{"num_hidden_layers": 10, "hidden_size": 256, "num_attention_heads": 12, "num_key_value_heads": 4, "head_dim": 32, "intermediate_size": 704, "vocab_size": 512, "hidden_act": "swiglu", "norm": "rmsnorm", "norm_place": "pre", "norm_eps": 1e-05, "positions": "rope", "rope_theta": 10000.0, "rope_fraction": 1.0, "qk_norm": false, "attn_scale": 0.177, "bias": "qkv", "tie_word_embeddings": true, "parallel_block": false, "extras": ["capped logits"], "init": "uniform", "init_std_qkv": 0.0298, "init_std_o": 0.00544, "init_std_up": 0.0298, "init_std_down": 0.00401, "optimizer": "muon_variant", "learning_rate": 0.0115, "lr_mult_o": 1.5, "beta1": 0.93, "lr_head": 0.00895, "max_grad_norm": 1.0, "warmup_steps": 200, "schedule": "wsd", "decay_fraction": 0.313, "decay_shape": "linear", "final_lr_fraction": 0.0, "batch_tokens": 65536, "max_seq_len": 256, "doc_mask": true, "train_tokens": 228000000, "max_steps": 3480, "dataset": "wikipedia_en"}
MLP neurons of a small language model. Each row is named by its layer, matrix (down: output weights) and neuron, and shows model dimensions 16-111. Each number is 200 + 20 x the weight over its row's rms, rounded and kept within 0 to 999. A neuron's up and down rows have the sign that makes its largest values positive.
A block is one neuron, or neurons of one layer that tend to fire together. After each block is what it responds to, as a language model described it from the Wikipedia text at the highest values.

L3.down339,187,220,211,220,249,150,185,159,198,206,237,193,206,223,200,171,210,189,204,197,214,190,197,207,200,176,218,168,188,215,176,206,203,179,224,181,187,191,194,186,187,197,185,207,191,171,226,213,222,205,185,163,207,184,173,179,207,187,200,172,193,167,181,220,204,224,182,251,236,201,189,202,223,165,175,253,174,197,211,215,204,197,192,216,206,195,187,219,201,204,185,192,221,217,216,205
Mid-word vowel-consonant pieces. Short word-internal pieces like in, on, ol coming after an opening consonant fragment, as in vic-in-ity, semic-on-ductor, abs-ol-ute, f-in-ancial.

L6.down73,211,170,140,208,236,177,229,201,183,207,185,204,174,215,193,196,220,171,217,192,197,219,193,229,187,227,197,214,185,196,148,200,170,155,196,190,169,214,219,193,220,207,205,178,219,231,162,213,176,177,209,179,203,177,216,189,189,177,206,169,210,190,231,176,185,187,211,202,170,232,211,178,209,191,197,199,204,192,222,187,211,191,172,219,193,199,172,216,197,172,208,239,218,188,204,232
L6.down82,196,192,209,179,212,206,192,194,195,170,184,197,205,201,209,180,206,194,201,245,216,196,198,204,235,195,177,210,191,210,212,214,218,201,181,149,185,188,216,216,204,213,212,208,204,192,177,186,212,243,192,184,207,182,201,216,232,230,229,179,234,213,185,236,180,206,203,196,240,224,199,212,173,226,191,183,166,188,150,202,208,189,182,194,200,176,204,178,165,184,188,194,185,192,171,198
L6.down137,228,173,193,185,221,199,191,211,193,193,213,204,209,181,200,202,201,210,188,196,211,183,209,211,243,186,230,202,195,213,196,197,169,188,202,214,182,207,206,207,189,201,175,209,198,214,230,209,208,219,201,219,221,215,180,217,186,223,222,216,228,239,197,227,213,192,175,210,194,234,210,217,179,173,189,181,218,210,234,167,180,167,238,212,185,207,206,190,202,187,197,207,203,191,194,196
L6.down204,157,193,250,212,209,199,235,219,136,186,175,202,201,176,206,193,196,176,217,207,206,197,211,202,185,191,184,182,179,157,184,196,185,186,179,195,196,210,207,184,197,212,196,215,208,210,178,201,203,191,206,191,206,160,233,220,197,246,172,208,225,186,219,214,213,198,200,199,209,230,197,214,201,186,195,184,212,204,226,171,184,170,226,174,222,181,211,205,201,200,210,215,175,195,175,200
L6.down318,206,192,200,206,237,236,237,214,213,208,184,212,203,215,208,159,196,195,203,202,209,225,223,205,154,204,197,212,240,168,186,203,196,215,166,209,182,222,167,185,212,211,221,177,168,180,175,186,207,205,208,174,204,189,193,208,220,216,202,172,187,201,180,211,220,202,194,182,205,185,247,193,217,182,208,208,184,183,183,157,237,168,178,190,203,190,168,191,216,198,176,181,247,216,189,213
L6.down374,199,192,185,211,218,182,205,181,186,227,199,202,201,191,206,195,198,189,199,184,210,218,197,207,224,242,219,218,181,204,189,176,210,177,217,202,210,193,149,203,170,201,180,234,179,192,203,180,248,193,180,182,193,209,199,202,168,199,226,187,178,198,210,224,193,212,203,216,201,189,212,176,193,181,184,194,222,165,179,204,196,191,223,189,191,224,187,207,207,200,180,190,198,234,218,179
L6.down384,173,185,220,211,191,216,233,207,224,193,167,198,228,209,219,179,233,210,237,203,215,226,217,213,167,188,235,211,196,203,227,201,170,199,199,191,211,195,163,218,192,196,195,182,213,170,223,207,185,184,212,197,195,174,183,183,159,165,194,197,166,171,195,194,203,199,176,178,185,228,234,219,203,220,212,234,183,210,184,201,200,203,227,183,210,199,197,211,222,185,209,220,221,207,194,197
L6.down622,186,239,197,204,196,240,193,145,233,171,190,183,203,221,209,203,229,216,173,180,210,207,190,207,220,196,198,211,189,171,203,156,200,213,197,184,196,210,213,228,201,202,203,229,217,204,182,200,170,189,179,211,207,191,180,227,229,211,209,260,185,212,189,261,174,197,211,181,187,179,243,195,200,201,158,203,170,211,210,219,183,191,210,187,223,186,202,213,221,201,186,202,203,217,185,212
Mid-word "ol" piece. Word-internal vowel-plus-l pieces, mostly "ol", as in Arn-ol-d, Har-ol-d, c-ol-or, sch-ol-arships, with weaker el, il, in, or.

L6.down71,177,189,193,178,212,195,156,201,228,178,167,225,212,184,222,186,180,177,199,191,201,230,193,221,182,185,223,237,217,204,214,182,180,154,188,176,209,188,244,223,205,200,222,214,192,221,188,251,240,197,194,180,192,198,194,188,212,160,181,192,187,206,173,175,193,185,203,203,224,223,200,209,186,198,180,206,247,207,224,183,181,193,218,184,197,187,213,218,188,182,189,180,214,184,179,181
L6.down159,185,214,206,200,214,213,200,209,181,180,221,219,182,180,180,188,190,227,198,233,194,188,184,190,214,189,177,189,203,220,211,184,270,230,216,181,203,202,236,206,211,194,190,204,223,194,203,187,228,243,255,174,205,186,198,205,204,165,189,211,227,220,194,200,236,213,197,188,209,194,203,219,232,202,216,180,181,178,217,211,180,203,208,188,245,192,204,193,219,206,186,212,219,203,218,201
L6.down211,188,177,243,184,198,214,200,230,229,202,262,224,202,204,193,181,223,204,207,192,211,208,188,216,193,191,203,219,191,187,197,214,209,195,176,171,197,175,204,191,214,214,239,185,186,187,219,215,183,193,166,186,235,213,223,196,184,187,203,223,181,192,185,235,237,202,196,183,191,205,195,213,209,183,162,198,227,198,220,198,178,189,185,224,188,214,202,209,199,185,207,217,214,236,165,209
L6.down346,219,191,205,239,190,184,226,181,186,205,205,143,199,202,189,179,208,194,201,175,249,204,216,187,186,216,212,162,168,219,188,173,189,156,196,185,190,171,204,202,217,186,220,221,182,219,209,185,208,176,225,192,200,217,208,175,194,209,213,170,193,213,205,194,219,216,240,175,221,155,227,161,214,186,195,219,173,212,201,162,173,193,179,186,192,196,237,226,211,180,210,235,189,186,208,217
L6.down429,215,214,171,182,174,205,175,205,210,187,200,238,197,176,179,213,206,191,207,201,195,233,217,190,191,244,202,229,173,198,170,195,213,222,212,170,222,198,194,230,207,210,188,201,215,188,215,232,174,211,205,212,219,171,182,189,176,191,176,213,169,201,202,188,174,200,217,195,220,178,200,214,190,184,173,229,190,177,209,195,203,209,213,171,200,203,192,213,217,240,213,185,198,159,211,164
L6.down473,168,225,210,239,195,193,206,179,171,199,196,240,223,233,217,167,204,193,208,201,196,186,193,193,186,194,219,213,212,210,177,183,221,167,221,200,196,175,184,237,221,208,239,204,186,201,184,204,192,191,215,197,180,190,217,173,229,175,190,212,246,187,188,185,183,164,207,193,216,180,179,210,210,239,208,206,192,179,199,193,197,164,222,198,217,203,177,216,231,201,215,196,211,182,225,205
L6.down507,190,209,204,169,176,197,193,208,194,193,210,213,221,216,188,210,204,179,208,180,221,195,220,180,204,196,215,165,230,184,214,180,199,177,220,189,232,190,214,222,159,183,218,220,213,205,177,216,163,196,189,204,174,235,233,211,161,222,188,186,219,178,192,188,192,236,204,196,243,179,205,246,192,212,205,207,206,210,219,216,223,193,223,205,172,181,193,235,203,186,215,201,178,191,203,238
L6.down662,207,189,213,205,215,194,184,203,202,188,203,158,186,200,211,152,200,193,210,174,164,210,220,187,188,198,221,202,188,195,217,191,220,199,239,190,205,162,170,221,234,163,193,180,199,202,199,200,178,183,217,173,232,204,176,171,190,179,214,185,209,202,227,199,200,216,249,225,225,203,207,223,219,198,182,208,214,207,203,208,191,191,228,234,227,218,182,185,221,200,215,207,234,216,193,228
Mid-word "it" fragment. Word-internal subword pieces, mostly "it", split off in the middle of common words, e.g. compet-it-ion, att-it-ude, add-it-ional, T-it-le, gu-it-arist; also "os" (p-os-ition), "ill" (sk-ill-ed), "all" (ch-all-enge).

L3.down466,164,201,191,208,186,186,205,211,200,187,200,162,192,229,194,194,195,160,223,212,211,174,208,189,189,186,189,167,190,209,215,206,233,221,173,179,194,181,208,220,224,192,217,222,192,207,236,175,183,221,217,199,213,232,201,174,152,191,180,188,199,227,232,163,198,255,225,180,197,207,200,196,206,172,204,225,198,212,187,222,231,181,189,213,222,189,240,182,196,181,222,205,180,209,184,214
Mid-word fragment continuation. Short subword pieces split off inside longer words, often a lone consonant: the t in wrote, b in marble, x in text, or Arabic/CJK byte pieces.

L3.down55,226,195,202,222,162,201,196,212,177,194,220,202,224,214,161,185,216,211,193,208,192,158,184,201,213,238,224,195,206,207,162,221,187,210,221,177,208,179,218,256,228,196,183,209,188,222,203,215,218,183,184,160,189,236,241,201,199,180,177,209,190,163,191,230,213,206,201,153,182,191,210,193,211,169,206,221,194,222,231,223,209,203,165,193,188,184,215,200,205,194,164,181,198,179,213,235
Abstract-noun suffix pieces. Final noun-suffix word pieces completing split words, strongest on -ation in education, also -ment, -ion, -ity (national, settlement, explosion, equity).

L5.down2,222,211,200,224,196,156,194,208,198,208,223,189,169,185,194,222,200,184,236,178,214,193,221,218,199,214,191,185,167,206,166,182,200,227,194,229,201,208,181,209,193,207,225,161,229,177,193,181,186,193,171,233,186,205,217,151,212,174,220,194,191,200,213,202,181,199,192,219,238,194,179,197,215,195,183,199,178,205,197,217,194,187,178,181,201,226,218,183,209,225,187,211,200,206,181,214
L5.down57,192,231,192,194,209,170,214,236,167,211,222,231,185,200,166,193,200,191,159,235,187,181,198,232,182,239,224,198,152,216,194,182,197,199,215,209,208,177,178,149,208,230,177,197,215,214,189,201,237,208,183,211,185,212,208,203,195,216,212,199,222,202,172,215,182,216,205,190,210,166,194,219,214,192,173,213,199,212,220,238,189,210,211,175,212,199,229,216,218,181,198,211,172,200,212,190
L5.down184,192,157,192,210,177,191,178,217,173,193,216,199,200,183,191,235,237,170,189,173,177,204,209,250,204,218,207,159,184,225,195,178,201,205,165,191,154,212,177,198,226,207,177,183,193,204,212,218,201,206,233,204,208,208,227,191,229,233,208,198,204,221,209,191,222,200,237,228,207,171,241,203,229,172,211,173,203,208,212,213,193,209,202,205,243,194,224,218,226,213,224,211,181,228,186,207
L5.down231,213,205,213,218,180,219,183,212,203,212,229,207,176,192,193,186,229,215,198,168,216,183,169,162,188,184,237,184,179,215,209,207,212,192,178,194,215,186,206,196,194,189,188,237,183,192,212,196,189,188,197,163,177,222,196,184,151,203,201,175,178,222,188,202,253,195,202,198,210,219,199,236,202,216,214,183,222,168,202,203,189,200,218,207,217,193,217,169,199,185,202,190,205,231,171,184
L5.down262,181,182,189,177,174,199,167,190,143,191,223,175,210,224,184,183,220,218,203,198,211,183,205,207,211,196,181,215,194,188,201,188,239,207,197,199,185,232,188,202,192,213,179,229,228,228,220,183,195,266,217,200,192,225,186,184,217,176,209,241,197,208,199,180,185,234,177,188,197,170,219,180,222,202,193,225,206,212,191,203,192,162,204,228,148,235,185,165,220,213,197,222,206,218,215,198
L5.down533,189,207,201,231,178,176,199,190,202,187,203,246,200,199,211,219,157,165,219,187,213,253,176,220,192,200,198,231,207,217,198,199,200,168,199,224,241,253,221,192,192,196,202,203,190,209,192,195,189,197,172,224,227,206,186,208,184,225,198,222,201,208,205,204,221,215,193,198,186,223,181,226,210,180,215,169,164,199,184,186,169,222,210,202,166,178,196,144,200,198,222,199,192,184,145,220
L5.down537,205,198,194,204,194,227,196,222,169,178,223,176,176,186,219,167,216,175,223,210,217,219,200,155,215,183,175,192,208,191,189,197,220,216,225,168,181,183,203,245,214,204,179,177,182,221,182,195,159,224,224,205,194,183,228,195,172,244,222,240,249,224,203,205,238,189,201,211,179,234,238,204,196,172,224,197,181,211,156,167,176,202,177,205,216,215,174,205,200,231,197,212,191,181,179,177
L5.down611,220,210,239,179,187,207,190,168,222,199,203,200,190,173,205,224,174,211,247,203,208,216,228,200,218,192,172,189,210,168,207,193,183,221,197,224,207,238,228,206,178,170,197,217,245,222,202,213,214,215,206,225,207,210,245,206,203,200,176,211,178,169,181,189,227,194,213,175,212,196,189,206,187,205,208,222,231,204,230,237,207,196,188,183,176,203,181,172,202,183,195,235,187,238,206,164
Mid-word middle fragments. Short vowel-consonant pieces in the middle of a split word, such as ig in religion/design, ic in municipal/medical, uc in education.

L6.down64,210,197,213,218,191,202,169,172,202,212,219,204,160,174,215,216,189,209,223,170,192,191,204,247,200,178,200,188,209,229,212,250,233,184,176,140,195,193,243,194,202,206,178,165,210,217,215,181,205,178,213,158,214,195,210,165,207,182,198,190,211,187,236,165,193,180,188,198,223,238,222,186,187,213,192,179,209,189,205,219,184,210,199,201,202,182,195,189,236,191,208,218,186,203,200,204
L6.down99,209,209,225,225,190,181,227,204,181,206,212,245,202,216,205,195,202,181,186,195,190,227,169,174,201,196,151,208,194,201,228,193,207,216,195,153,201,184,200,197,189,176,188,218,183,208,221,187,200,162,204,172,211,205,213,213,194,200,200,183,207,220,184,196,177,189,204,216,162,235,209,219,211,190,184,202,203,202,202,223,234,198,180,244,185,235,189,172,226,207,190,212,227,219,232,185
L6.down119,186,189,190,217,216,216,175,175,159,200,137,239,194,203,183,185,211,182,196,180,254,186,175,179,198,196,182,215,229,186,209,211,196,188,215,166,181,206,234,189,194,209,205,226,198,222,201,192,195,192,258,231,151,204,192,174,222,207,194,206,191,211,228,229,164,232,207,208,202,209,215,196,156,226,222,196,180,198,223,225,169,205,185,199,186,208,175,166,176,214,184,203,201,202,203,204
L6.down128,184,221,196,208,193,189,191,184,184,176,183,217,205,183,171,195,201,176,185,207,241,197,225,207,219,171,215,195,198,196,194,207,174,192,240,199,175,213,204,150,222,234,214,203,186,161,222,199,203,194,189,221,196,197,205,178,189,206,212,204,208,189,186,199,156,210,203,193,199,192,152,167,201,213,199,214,165,188,169,177,200,226,196,166,243,234,146,168,184,248,187,157,177,206,223,249
L6.down150,179,202,198,212,191,217,198,209,210,209,233,222,206,215,167,227,173,189,227,176,179,224,170,192,212,211,161,215,200,223,233,199,214,203,185,184,181,201,202,219,209,243,187,185,170,193,211,220,235,205,200,184,209,207,234,205,220,181,200,199,207,205,206,208,207,170,176,219,170,186,249,172,155,213,218,215,217,212,225,219,203,231,217,208,181,213,170,244,200,202,223,166,174,185,193,181
L6.down355,189,232,201,229,222,185,172,215,191,180,188,218,228,157,197,189,185,207,189,172,217,169,211,190,216,236,189,188,219,179,190,218,185,225,227,166,200,198,196,195,202,219,224,187,179,193,202,171,202,191,190,190,180,190,195,214,201,223,233,186,222,186,216,235,198,226,190,208,180,181,203,198,190,195,254,220,194,218,183,218,187,216,205,200,215,227,218,213,212,222,204,188,224,227,225,188
L6.down508,164,217,177,187,209,207,205,195,171,226,218,207,192,232,211,181,188,196,204,154,209,208,201,161,234,245,193,207,195,189,196,188,219,162,180,223,212,197,208,188,212,184,168,177,184,192,211,234,210,192,210,232,177,157,214,203,196,194,171,176,200,173,216,184,198,208,171,218,198,192,194,156,185,204,170,194,194,177,167,217,197,187,232,145,202,231,175,159,210,212,206,216,207,197,217,199
L6.down637,215,181,203,199,199,191,215,204,187,196,186,172,218,187,188,193,201,216,201,190,153,197,214,191,209,208,222,221,174,218,183,178,224,234,192,203,173,166,205,211,172,206,187,214,209,178,195,255,231,174,181,204,190,205,202,194,170,206,187,173,181,168,241,236,200,204,224,212,206,195,202,184,188,214,165,234,187,216,206,212,159,234,220,213,224,215,205,194,232,192,197,221,196,198,188,202
Coordinating conjunctions in lists. Coordinators joining parallel nouns or adjectives in lists and names, mostly and, also or, &, commas: hardware and software, Science and Research, Show & Prove.

L5.down14,213,210,198,188,202,195,195,177,200,186,197,242,161,195,171,177,192,151,175,216,212,184,191,199,199,193,271,218,215,164,179,200,194,176,210,191,185,139,176,188,213,229,204,206,191,233,163,217,183,188,231,204,200,204,174,226,223,190,209,211,221,195,204,223,188,199,215,202,169,191,203,202,180,198,189,212,200,237,202,206,203,193,199,190,185,193,213,176,210,174,183,214,230,197,224,197
L5.down40,180,176,207,195,209,191,205,181,185,206,167,214,198,175,239,205,181,187,196,196,180,234,202,180,174,200,213,227,198,220,208,205,176,211,212,192,167,196,161,238,174,227,173,201,214,182,191,206,204,178,205,192,238,191,193,174,173,222,173,195,207,189,189,196,180,217,190,220,191,203,173,195,216,248,168,181,198,249,181,201,171,147,208,215,219,200,175,198,220,217,227,237,146,182,195,194
L5.down142,212,213,165,208,214,186,221,207,199,232,210,157,202,166,197,202,174,217,190,173,199,207,187,218,234,194,197,193,179,247,174,196,189,204,194,226,182,184,191,214,197,201,212,217,185,173,216,197,220,176,188,177,200,189,244,205,185,219,202,178,208,198,185,213,226,246,196,211,209,231,216,206,206,154,187,221,209,200,195,234,170,174,196,265,214,196,208,235,201,201,176,222,214,185,186,225
L5.down232,192,243,167,185,187,223,211,199,207,182,161,232,198,203,219,224,186,178,199,214,206,183,208,214,171,183,215,207,184,194,214,183,223,202,178,225,181,232,167,222,169,190,214,216,164,160,180,209,212,187,180,205,189,185,151,195,210,163,206,181,194,206,209,165,220,212,222,194,200,197,168,202,202,200,172,235,223,185,195,230,187,188,219,221,210,178,159,204,196,183,188,200,186,255,178,193
L5.down300,195,194,183,197,202,240,182,200,243,214,176,212,179,194,186,194,204,193,194,196,222,217,190,219,201,223,203,214,153,208,189,208,193,229,181,170,224,225,193,192,181,184,172,205,204,194,213,173,170,197,205,183,192,196,224,215,196,196,208,227,175,138,223,221,185,208,177,167,204,211,207,229,225,212,200,199,182,188,187,211,181,154,180,197,198,206,187,163,176,231,212,216,195,180,202,200
L5.down361,207,175,239,219,195,188,206,200,221,181,170,170,182,206,203,188,197,179,167,200,188,185,201,191,210,198,190,231,235,183,166,244,221,207,223,192,188,186,183,222,196,193,214,189,246,216,213,173,233,205,232,190,206,194,172,205,189,191,186,218,194,230,194,184,225,196,181,216,212,193,201,191,212,195,180,200,241,207,207,230,217,178,195,205,185,190,161,213,191,204,167,194,217,194,203,205
L5.down435,189,196,202,202,175,188,175,185,197,170,187,230,199,195,217,189,192,219,171,190,232,200,194,182,217,180,190,213,179,222,191,193,196,182,243,196,227,216,200,191,199,204,167,163,189,163,194,199,199,252,203,190,200,185,186,200,200,180,225,216,205,203,203,204,216,214,234,241,229,170,217,212,192,191,190,249,184,168,200,233,189,196,208,210,208,189,212,192,202,191,201,196,180,232,204,215
L5.down491,203,178,193,209,195,208,182,193,162,211,181,218,187,182,221,214,224,203,189,168,172,194,199,174,221,198,228,199,175,209,214,207,207,235,191,173,222,210,223,203,201,201,147,222,207,197,237,216,197,193,151,195,184,205,229,218,218,218,214,169,227,176,205,200,193,214,211,230,206,231,214,223,206,202,188,168,209,211,200,217,171,204,181,181,226,217,230,207,199,207,209,223,213,173,215,230
Mid-word "ol" fragments. Short subword pieces inside longer words, chiefly "ol" after a consonant or vowel (C-ol-umbus, Etym-ol-ogy, Minneap-ol-is), plus o-x-idation and hyp-ot-hesize.

L5.down19,227,172,176,204,237,217,211,220,213,205,180,165,213,209,222,226,207,210,234,186,175,237,185,220,179,249,179,216,210,188,221,228,190,251,133,215,203,222,189,162,211,192,202,196,198,244,206,191,202,208,176,216,182,180,188,204,220,231,206,236,196,142,191,181,217,212,187,198,177,219,170,190,222,227,195,203,170,193,170,214,189,194,149,210,215,181,217,242,225,205,212,213,225,178,197,209
L5.down23,204,217,198,203,209,216,204,210,183,200,211,233,194,170,198,143,198,184,238,213,200,203,185,216,210,185,214,224,148,188,194,190,184,210,189,185,203,216,224,189,188,209,206,201,184,196,199,204,172,177,220,207,224,189,211,177,212,223,241,201,219,210,202,222,213,167,198,234,212,200,206,214,208,217,229,185,226,201,156,217,181,189,188,227,225,225,181,158,243,226,222,211,239,201,192,233
L5.down103,181,219,206,197,180,228,222,215,182,190,213,232,155,253,192,213,203,186,238,234,161,226,182,200,195,230,194,165,206,182,179,216,218,214,181,231,208,196,220,237,186,196,186,217,197,208,186,185,207,208,186,195,206,218,195,230,206,208,206,182,259,185,200,185,211,209,239,219,175,215,201,183,187,164,213,202,200,208,198,215,200,213,181,218,170,218,176,215,232,183,235,216,192,187,211,221
L5.down137,201,223,187,190,187,177,205,214,205,200,211,146,198,213,218,187,192,206,218,269,243,196,195,202,234,227,204,233,196,214,189,191,216,170,230,205,198,236,219,207,206,202,194,205,176,191,201,206,219,188,233,189,154,186,200,206,167,205,201,251,216,209,207,186,198,199,212,196,189,206,175,197,203,201,227,171,245,217,212,255,204,191,207,178,229,210,241,211,233,178,192,187,204,192,197,226
L5.down245,225,222,215,256,214,189,187,191,200,205,164,242,236,214,159,180,195,224,198,208,207,209,190,207,197,191,203,180,203,205,195,213,211,214,211,155,198,179,222,237,223,179,212,194,185,194,210,179,218,220,199,177,216,203,200,241,174,210,200,202,206,192,158,224,206,204,197,194,231,199,169,215,193,192,199,210,214,201,226,207,211,193,169,217,188,190,236,213,212,211,238,231,243,189,216,176
L5.down247,221,210,205,182,203,219,169,201,208,206,183,220,181,198,216,169,159,176,216,229,203,218,209,197,159,166,212,202,218,175,230,175,179,196,211,206,161,176,197,187,180,196,188,209,158,189,222,184,207,162,221,166,180,215,167,220,220,199,191,191,182,221,196,188,200,223,224,194,164,195,172,185,181,197,170,193,190,208,174,207,191,221,210,208,238,223,200,234,192,219,215,167,200,195,238,208
L5.down273,174,191,227,207,217,221,206,205,220,191,215,192,210,226,208,185,225,247,183,214,223,211,197,202,179,193,226,191,197,216,187,205,191,188,190,142,194,207,163,204,191,215,179,196,182,201,190,204,187,223,247,141,192,229,196,197,205,181,174,220,193,206,196,204,193,224,204,174,204,181,187,206,192,216,241,220,191,228,220,212,220,209,200,207,188,203,166,210,207,177,213,192,207,207,172,193
L5.down703,245,245,208,212,207,203,207,181,218,231,182,241,195,220,215,182,198,227,177,213,197,219,202,198,235,215,188,210,217,228,207,187,218,191,193,199,210,185,193,196,218,206,202,196,206,228,193,222,182,193,211,209,202,227,193,202,195,212,184,223,186,164,218,180,205,187,209,207,196,229,180,196,206,182,195,202,225,195,223,193,184,229,171,174,219,197,185,216,204,218,174,181,225,180,190,175
Word-completing suffix pieces. Final word-piece that completes a split word, such as -ing, -ent, -ation, strongest in schooling words like stud-ent, attend-ing, educ-ation.

L6.down85,184,190,225,208,205,210,185,189,222,170,213,245,190,180,218,197,214,232,194,209,192,231,215,211,199,195,186,157,187,196,205,211,201,197,233,186,175,171,237,203,196,182,196,164,216,208,195,170,205,187,195,190,159,206,197,179,190,188,174,228,233,211,176,173,176,209,190,251,238,180,244,198,148,218,193,198,233,209,206,202,175,194,209,157,211,174,194,196,206,212,176,220,177,217,175,201
L6.down106,203,178,215,200,206,185,233,193,218,215,221,194,213,228,194,166,176,203,213,187,198,177,201,219,174,176,186,195,208,202,199,232,227,195,226,200,242,194,179,171,213,231,207,199,215,229,191,220,216,216,185,168,205,186,203,172,219,212,206,217,192,227,185,194,186,193,168,165,186,146,178,206,198,204,203,224,219,181,205,177,210,205,213,197,207,244,199,198,199,186,178,222,226,191,169,202
L6.down171,210,200,185,191,210,200,229,204,227,207,189,193,170,208,201,198,168,203,224,235,210,184,192,216,174,174,191,213,189,184,212,217,215,174,221,167,198,233,159,198,191,180,190,169,228,211,189,198,191,217,189,222,193,191,189,223,200,179,186,209,230,210,212,219,181,168,214,190,203,185,173,194,229,190,189,219,203,194,197,198,185,173,204,219,217,175,203,232,197,181,212,192,214,175,205,173
L6.down186,189,199,229,165,194,240,200,198,166,182,194,199,206,245,201,206,172,195,202,212,224,212,181,202,220,219,245,223,187,167,232,191,213,193,198,209,196,182,195,222,199,194,177,221,189,223,193,259,206,205,212,212,181,200,199,203,222,243,203,215,202,213,214,182,190,219,152,221,220,208,192,208,206,182,236,205,228,192,168,229,222,202,224,168,177,196,186,201,197,215,225,197,164,212,210,185
L6.down255,219,235,204,185,196,180,178,246,199,205,187,230,195,200,199,187,161,171,187,198,235,197,209,168,191,203,216,236,220,182,223,193,230,184,249,195,239,201,191,200,173,238,213,201,189,229,237,195,216,207,223,188,200,153,201,194,196,218,175,209,214,225,189,246,171,209,190,180,217,169,178,181,165,202,209,173,214,217,204,193,209,207,183,228,191,221,226,193,211,212,200,208,188,205,208,213
L6.down352,143,200,195,223,213,152,196,163,202,224,181,199,205,190,202,202,192,193,192,210,161,217,215,188,243,179,195,242,221,185,213,175,206,224,192,192,188,220,206,210,214,197,181,165,197,175,184,191,210,221,192,206,224,193,212,183,219,222,213,199,173,198,190,206,213,182,179,246,199,159,196,220,218,214,195,205,201,212,173,195,164,208,218,199,212,214,180,191,229,222,213,189,225,194,188,191
L6.down416,213,212,186,185,194,162,191,165,193,218,202,205,183,203,210,222,207,205,212,211,203,223,212,176,240,226,204,209,176,225,211,187,197,216,233,196,213,183,191,189,161,201,202,216,194,216,170,167,195,182,201,215,194,207,200,174,172,244,193,173,189,201,188,210,174,223,186,168,240,167,211,224,170,226,164,180,207,218,168,230,219,226,206,200,208,223,186,207,188,185,231,207,229,228,210,216
L6.down561,166,218,210,197,183,196,223,190,195,150,186,226,235,209,198,211,210,189,209,155,218,207,211,197,200,183,220,207,252,203,190,166,214,181,180,189,218,187,176,208,191,213,236,192,184,159,190,185,200,207,211,229,227,213,198,203,193,217,170,171,232,202,182,214,213,256,192,194,200,176,183,208,184,213,229,207,202,213,215,223,196,206,199,178,211,234,186,177,202,223,207,218,220,223,173,179
Verb inflection endings. Final suffix piece that completes a verb split into word pieces, mostly -ing and -ed, as in receiv-ing, hold-ing, appoint-ed, extend-ed.

L5.down26,232,193,156,180,240,178,168,206,183,205,244,220,172,188,197,204,145,206,191,163,197,221,218,202,187,164,215,203,238,189,221,233,215,206,194,168,170,177,186,191,223,183,217,228,214,179,218,189,226,220,197,180,202,191,168,190,181,216,177,191,213,227,192,219,197,200,183,190,201,175,203,176,189,227,222,204,198,221,175,191,208,192,201,192,231,210,206,248,215,167,206,207,215,198,216,195
L5.down52,214,212,203,187,199,251,192,192,184,202,223,158,185,221,217,209,210,206,202,241,174,215,189,188,186,191,200,211,187,182,229,189,211,178,188,176,193,225,198,202,174,185,170,174,217,184,211,211,201,217,219,190,204,201,188,183,227,221,191,223,212,231,210,214,216,195,195,220,185,215,213,156,201,184,201,227,198,221,192,196,187,188,217,175,216,205,177,227,194,208,199,238,222,187,192,171
L5.down469,208,215,230,197,212,197,235,199,211,202,179,205,207,189,216,200,213,198,172,201,202,196,207,215,213,182,228,205,179,224,200,164,236,205,177,205,253,185,217,196,205,180,181,212,206,183,195,205,176,199,204,197,218,216,202,179,194,197,232,228,223,168,231,212,233,198,172,201,207,203,214,240,230,191,209,168,194,202,166,193,219,229,202,202,208,222,193,213,220,194,158,220,240,206,200,166
L5.down498,178,182,202,200,168,219,232,212,173,212,206,215,199,192,204,215,209,170,194,199,184,210,200,166,224,168,180,189,209,164,232,184,198,204,242,177,200,191,200,229,227,230,183,190,196,202,218,195,234,229,199,209,181,225,211,198,175,220,184,204,205,217,208,230,181,197,192,203,175,219,235,197,221,223,184,221,218,187,195,190,182,201,191,189,175,174,176,185,187,217,222,204,175,225,230,199
L5.down554,183,169,191,183,215,212,227,206,197,182,200,187,204,194,213,199,162,187,217,242,194,203,204,198,165,208,182,203,180,207,195,222,173,199,204,187,201,211,189,210,215,209,212,205,227,196,192,169,208,196,200,223,197,227,197,213,200,184,186,173,219,227,214,189,151,220,168,195,198,214,176,175,193,202,218,188,180,190,209,189,186,212,194,189,185,196,191,224,196,182,203,187,199,170,198,242
L5.down677,214,202,223,196,216,206,173,178,217,173,188,231,201,217,221,219,171,217,190,189,194,215,200,202,159,168,170,183,204,213,233,189,181,189,142,183,187,167,202,202,188,200,214,181,219,216,235,182,200,188,224,233,210,202,215,216,247,170,189,232,183,205,203,196,173,170,209,203,208,207,193,207,225,189,211,199,241,205,206,188,214,191,175,176,195,223,177,188,171,210,195,217,159,169,180,216
L5.down681,216,220,191,201,233,206,189,222,218,237,184,215,199,195,213,191,196,229,192,203,221,207,170,239,205,191,226,187,212,182,192,173,163,190,198,212,214,157,206,190,229,215,175,214,176,189,199,212,192,216,219,191,239,224,148,219,184,178,245,179,191,162,198,200,179,212,203,213,220,194,200,213,243,216,216,174,257,227,204,194,205,208,194,188,223,214,188,241,190,223,207,178,214,197,214,198
L5.down695,220,197,221,213,215,182,187,238,183,178,197,190,224,223,209,183,185,192,179,163,153,207,221,184,177,159,219,174,191,197,206,179,181,153,203,180,162,186,218,254,218,208,226,196,186,231,201,184,192,189,177,217,214,207,190,222,207,183,187,201,196,214,215,228,177,209,175,226,155,177,162,228,212,193,201,190,195,194,205,206,169,185,233,216,209,178,186,194,216,234,209,215,204,188,177,210
Such as, example introducers. The word as in such as, known as and as well as, plus word-final suffixes (call-ed, particular-ly, combin-ing) and list commas.